Weights of a small GPT-style language model, trained from scratch on English Wikipedia: biases on query, key and value, 4320 steps.
MLP neurons of a small language model. Each row is named by its layer, matrix (up: input weights) and neuron, and shows model dimensions 208-335. Each number is 128 + 24 x the weight over its row's rms, rounded and kept within 0 to 255.
After each neuron's rows, "fires on" lists the tokens most often at its 100 highest values on Wikipedia text that the model never trained on.

L14.up953 [101 131 110 102 161 158  37 131 149 100  93 124 167 133 107 107 134 110 172 144 137 116  89 197 132 113 118 159 161 112 154 154 127  88 141 176 145  85 104  79  71 118 101  82 160 119 156 137 103 114 103  75 115 126 116 117 111 125 140 100 123 117 146 122 133 135 127 102 106 159 124  95 115 136 176 105 101 104 142 154  97  75 164 129 152 124 118  48 136 165 138 161 107 101 121 141 150 116 101 151 127 150 126 142 116 134 146 122 160 127 129 131 165 112 157 111 154 130 127 103 144 140 120 150 109  89 141 111]
fires on: " he", "==", "-", "|", " (", " |"

L12.up193 [ 80 170 155 187 173 113 148 102 180 113 139  91 142 107 104 102  99 134 122 110  75 138 135 155  76 183 149 115 123  95  84 178 125 136 138 139 137 123  98 117 108 159 165 105  69 147 119 125 115 147 158  99 162 176 127 152 146  98 102 153  97 116 109 155  91 133 112 130 135 121 128 160  95 115 128 167 135 133 131  81 124 142 118 150 113 151 107 115 133 117 128 116 187 110 172 114 160 152 135  95 137 128 135 119 104 146 142 151 142 149 149  99 150 111 127  92 133 116 172 171  92  87 107 135 138 142 126 172]
fires on: "\n", " |"

L7.up653 [158 161 140 113 118 146 156 119 111 139 150 102 101 159 123 136  90  99 139 145  99 176 147 147 112 161 101 102 134  66 112  96 110 158 100 154 120  88  51 102  96 140 113 118 120 123 136 101 125  74 130 105 121  73  99 151 162  94 142 124 116 132 115 165 131 129 108 128  88  91 116 129 126  99  94 150 135 154  94  80 137 129 124  81 136 139  82 141 160 127 132 109 117 127 116 105 149 127  97  74  83 144  93 129 107 111 120 169 157 133 130 111 176 129 118 113 133 120 121 176  89 116  96 158 103 142 121 135]
fires on: " |", "ator"

L14.up419 [103 129 116 115  92 188 126 152 119 126 133 102 111 117 135 112 135 122  93 117 131  96  85 119 159 169 157 133 117 142  85 105  63 153 124 158 141 142 165 124  98 110 116 109 130 114 127 151 114 128 100 117 122 140 131 190  89 128 141 106 149 124  77 126 149 161 143 143 121 135 131 116 128 140 101 117  89 134 103  93 122 142 120 144 111 128 120 140 153 180 165 126 135 117 138  98  88 140 113 112 159 153  92 143 121 167 114 111  84 107 119 113 129 111 117 155 131 127 135 156 127 116 122 123 147 111 152 104]
fires on: " C", " for"

L13.up2 [162 128 126 111 116 165 125 157 122 132  86 164 103 129 108 131 131 128 169 144 155 123 103 153 166  75 126 152 110 119 130 131 116 142 148 127 101 138 120 150 123 174 169 146 113 153 156 142 110 121 157 144 132 124 119 121 133 136 167 107 188 172 147 117  94 109 110 123  99 136 113  82 140 112 140 117 133 118 107 111 137 156 120 115 134 116 132 137 129  95 129 102 110  73 135 111  98 130 144 141 145 170 148  66 131 133 126 118 117 138 127  89 142 132 122 139 100 121 112 161 119 157 137 142 121 166  97 144]
fires on: ",", "m"

L8.up723 [ 99 134 128 155 141 150 138 127 152  71 172  70 133 124  73 140 150 123 111 129 130 138 127 101 141 135 157 132 125 130 106 101 128  89 157 152 124 148  90 130 135 112  92 126 157 143 150 129 146 145 114 115 126 146 136 124 115  78 166  69  90 126 123 151 129 137  91  94 138 123 116 118 177 136  76  98 115 127 135 134 105 138 102 138  91 107 150 113 198 172 178 131 153 106 123  87 147 113 134  66 160 117 140 112 101 127 107 123  91 125 155 145  56 101 124 169 156 134 138 133 170  66 114 154 141 153 169 122]
fires on: " of", " the", " for"

L9.up1068 [121 142 128 147 121 118 137 168 142 154 111 104 161 144 124 129  89 154 147 149 142 126  96 181 127  67 145 137 115 119 162 147 121 147 145 139 118 113 151  83 148 103 131  91 152 124 168 157 143 110 133 126 121 110 104 137 145 159 132 183 118 159  96 108 114 119 131 106 141 158 102 108 100 150 151  85 138 108 135 145 164 151 140 138 139 106 134 133 144 107  89 153 130 118 175 120 134 152 162 122 163 168 123 136 107 135 165 100 140 122 157  84 149  97 141 110 151 127 157 101 129 130 115 102  70  98 147 146]
fires on: ",", " for", "0", " million", "5", "4"

L16.up570 [163 162  95 101 122 159 149 156 139  59 158 101 149 147 125 157 126 147 159 165 150 183 163 127 130 123 115 138 156 123 122 137 145 118 129 148 132 117 100 158 130 120 130 105 147 141  74 116 126 162 130 132 165  52  90 137 114 178 149  98  86 118 140  89  90 128 117  97 136 157 139 114 168 129 140 117 146 124 126 119 147 143 119 130 118 145 103 111 155 173 154 120  92 144 143 102 163 114 115 145  85 170 140  90  98 184 122 125 142 141 125  62  75 119 123 140 125 159 116 154 126  97 102 110 114 116 124 133]
fires on: " ", " |", " Party", ",", "-", ":"

L12.up317 [101 147 145 125 123 171 115 107 158 116 150 121 147  90 124 127  90 146  96 129 115  79 101 146 110 119 167 128 118 138 134 160 132 165 143 130 149  99 133 140 111 125 137  99  97 123  77  83 119 159 130 133 161  80 112 126 139 175 159 137 135 130 138 141 124 105  97 107 136 133  88 120 111 109 158  92 129 134 151  91 138 152  76 157 147  97 122  95 122 113 153 121 184  79 144  86 121 110 143  86 140 119 104 108 139 140 110 153 115 133 122 165 160 119 132 111 166 101 118 117 137 119  91  84 119 148 138 155]
fires on: " |", " (", " =", ":", "p", " in"

L16.up1076 [139 155 165 148 127 146 101 127 104 112 110 125 107 141 141 151 141 135 125 152 113 144 108 128 115  93 134 168 123 129 141 127 163 142 149 144 127 128 158 109 140 150 121  80 108 114 134 141 114 122 137 125 156 106  90 151 134 179 135 109 142 168 137  52 127 157 126 115  94 104  95 106 126 128 115 155 162 128 124 167 160 122 136 113 123 163 118 151 154 118 122 109 127 144 139 117 159 143 133 152 122 195 153  94 101 146 161 111 124 168 104  79 164 116 132 148 118 143  98  97 109 104 111  90 105 165 110 146]
fires on: ",", "im"

L16.up50 [ 81 126 165 115  96 148 167 103 156 161 149 107  77 115  89 112 134 116 119  74 129 128 127 117 115  87 104 167 101 179 141 140 141 185 140 108 141 111 127 167 155  91 131 132 130 158 142 152 143 141 111 116 140 121 105  61 142 152 104 116 117 118 146 154 162 142 123 114  87 139 132 146 136 130 138 113 127 106 127 153 130 119 107 146 107 122 135 122 113 152 146 151 116 122  98 129 108 151 155 122 126 177 154 123 160 135 114 149 130 130 113 124 148 149 153 125 119 119 140 186 145 140 129 105 147  90 104 127]
fires on: " L", " l", " S", " E"

L12.up712 [104 125 143 155  99 126 130 135 124 137 124 152 142 105 156  95 136 139 144 152 163 113 151 115 108 126  86 144 157 122 113 116  96 112 138 128 125 157 132 148 119 114 121 142 108  93 105 144 105 113 121 160 133 148 107  72 145 131 157 141 159 144 120 165 133 123 121 138 122 157 114 116 109 117 143 155 155 164 123 146 105 122 151 158  99  71 186 129 115 139 118 110  94  86 173 149 152  96 111 128 113 137 166 127 153 179 116 133 131 113 139 117 144 118 134 157 135 133 113  80 123 122 126 166 142 118 140 126]
fires on: "|", " of", " and", ",", " has", " |"

L13.up566 [163 121 108 103 211 172 157 133 126 157 180 161 119 122 103 150 129 153  93 100 114 102 123 133 103 120 103 126 110 117  79 140 125 155 123  99 149  99 156 159 140 142 108  92 118 125 108 119 150 185 141 129 122 128 116 199 122 144 136 132 123 146 103 150 170 145 106 122 165 143 145 113 157 149 110 118  82  77  86 126 114 133 107 140 121 135 115 149 127 204 172 121 162 114  73  92 138 114 163 143 109 144 105 117 116 105 155 105 127 120 113  92 114 146 106 131 135 112 142 135 165 155 101 129 109 132 121 120]
fires on: " ", " a", " for", "ag"

L8.up1031 [130 135 134 122 130 143 121 159 162 117 133 112 133 117 139 139 122 118 142 149 152 120 102 117 132  89 124 130 168 135 194 129 155 127 158 160 141 129 123 137 137 144 110 138 131 115 111  93 110 108 155 144 140 108 104 123 108 108 169 141 156 132 142 125 147 123 162 164 163 148 137 105 149 135 130 111 164 129  99 122 114  88 157 134 132 169 125  61 114 137 148  96 137  80  69 152 146 102  74 121 108 179 113  81 100 147 136 101 160 103 113 129 115 120  85 106 121 152 143 114 152 158 155 118 145 144 172 133]
fires on: "==", " ==", " and", ";", "-", " career"

L7.up389 [125 103 135 122 124 115 129 155  84 144 118 120 153 179 142  90  98 134 152 142 117 126 105 114 100 116 122 140 140 145 152 116 164 173  93 134 139 101 135 113 170 129  63 145 140 108 126 145 104 153 115  88 148 139 138 163 134 131 132 130 131 110  89 155 122 120  99 140 164  97 120 121 127  98 144  92 137 120 119 151 161 167 110 158 128 127  94 120 124 150 138 164 124 148 116 127 105 110 145  89 149 127 129 159 108 104 112 174 124 111 182 125 144 151 153 153 124 104 115  89 142 109  98 136 106 123 193 136]
fires on: " ", "2", " death", " |", "0", "1"

L14.up853 [143  90 117 126 104 136 135 149 106  98  82 157 134 101 143 104 158  88 149 168 182 135  92 165 102 123 111 119  90 170 105 129 119 159 103  77 115 134 169 113 128 141 139 136 116 196 135 130 126 136 188 115 133 130 127  94 141 135 128 160 111 158 140 132  94 148 123 121 112 151  99  99 134 114  97 125 141 151 162 173  96 127 148 127 110  91 120 124 100 129 114  97  95 116 144 114 138 150 114 105 107 108 128 144 141 121 107 101 149 161 130 125 128 107 124 158 114 147 120 137 142 124  95 146  81 138 171 140]
fires on: ",", " of", " under", " not", " over", " is"

L9.up811 [113 141 119 154 106  99 111 120 134 101 122 112 124  82 114 114 117 139 152 125  93 143 119 149 147 160 128 105  86 101 176 110 154 140 172 146 124 154 115 104  77 140 118 133 105 115 108 121 127  94 165 151 127 169 131 156 107 136 165 126 131 130 105 101 106 150 123 113  95 126 136 133 128  91 103 161 137 122 128 139 192 166  95 135  94  95 122 138 152 100 125 131 140 171 104 134 113 133 117  79  99 132 151  86 136 157 123 133 101 100 144 122 154  71 156 119 153 113 180 151 165  88  92 142 131 113 150 160]
fires on: " an", " An", " |", " ("

L14.up468 [146  60 111 142 100 105 140 125 137 154 165 111 126 157  81 110 159 119 103 131  99 124 154 120  86 125  95 156 145 143 124 133 163 166 130 153 128 121 147  82 184 118 120 132 133 144 128 122 101 157  92 158 158 111 131 130 157  96 138 149 106 145 116 148 124 124 135 150 145  91 104 146 171  75 111 160 105 124 138 142 145 122 120 144 145 147 128 140 172 141 110 112 126 137 124 112 160 151 147 113 138 120  82  85 151 125 121 147 158 147 196 130 157 160 139 108 129 110 118 133 153 125 129 108 110 125 133 168]
fires on: "2", "1", "3", " E", "4", " ("

L8.up1122 [155 151 126 117  97 157  85 114  73  97 129 134 137 139 128 139 161  98 191 114 149 152 126 116  76  89 123 145 130 132 117 143 190 126 138 157 108 150 153 122 139 132 108 121 151 114 103 133  89 141 121 157 168 153 119 130 185 127 125 146 131 124 125 107 131 174 126 129 136 146 132 147 105 127 121 134 153 116 127  91 101 137 173 125 149 175 126 117 115 106 126 131 124 152 111  75  94 132 131 110 151 109 132 116 127 157 128 127  90 110 120  97 161 125 130 202  90 140 148 119 125 129  94 127 151 146 134 161]
fires on: ",", "1", ".", "–", "2", "0"

L14.up359 [163 148 145 149 123 161 115 180 108 134  93  74 106 136 167 119 142 136 135 151 143 131 131 144 124 142 125 133  97 104 140 140 129 175 156 126 154 175 119 110 139 120 108 150 111 144 116 110 168 154 110 101 117 113 120 177 140 137 119 121 160 133 135 114 155 144 128 110 146 136 122 133 151 135 161 171 144 147  98 119  92 130 116 116 117 134 138 158 128  97 122 101  95 122 121 132 162 114 142 115 126 185 100 105 139 134  95 132 133 158 103 102 177 127 106 151 132 109 180 122 127 101  87  97 110  97 119 150]
fires on: ",", "0", "-", "1", "7"

L13.up886 [130 130 114 161 115 115 126 103  98 169 147 102 111 114 121  79  95 156 140 160 142 132 101 124 150 151 141 149 103  73 101 121 130 138 106 118 119 121 131 142 122 145 126 104 107  77 109 110  83 103 151 123 162 172 153 131 146 120 171 153  85 116  84 125  85 171 113 179 137 132 123 185 118  91 150 136 117 130 123 104 136 134 111 117 129 188 152 148 143 126 134 120 111 124 139 111 128 130 168  96 132 107 113 146 138  96 139 112 144 117 163  98 147 124 114 162 159 108 123 164 150 108 161 121 148 107 111 153]
fires on: "\n", " was"

L12.up100 [129 158 147 145 115 109 111 127 135 102 122 100 126 141  99 100 143  76 174 151 143 142 117 133 119 156 106 111  84  74  92 164 152 145 119 140 117 105  93 135 111 161 145 158 116  91 131 120 128  78 160 118 152 106 132 121 114 124 103 144 119 155 105 123  47 155 168 127 127 115 144  96 137 120 109 140 151 112 103 104 133 175 119 111 151 160 122 128  96  94 127 125 122 131 157 109 109  98 148 111 136 128 110 114 142 109 151 163 126 142 157 108 110 116 153  99 142  97 101 107 115 129 126 117 150  81 158 181]
fires on: " ;", ";", ".", " |", "\"."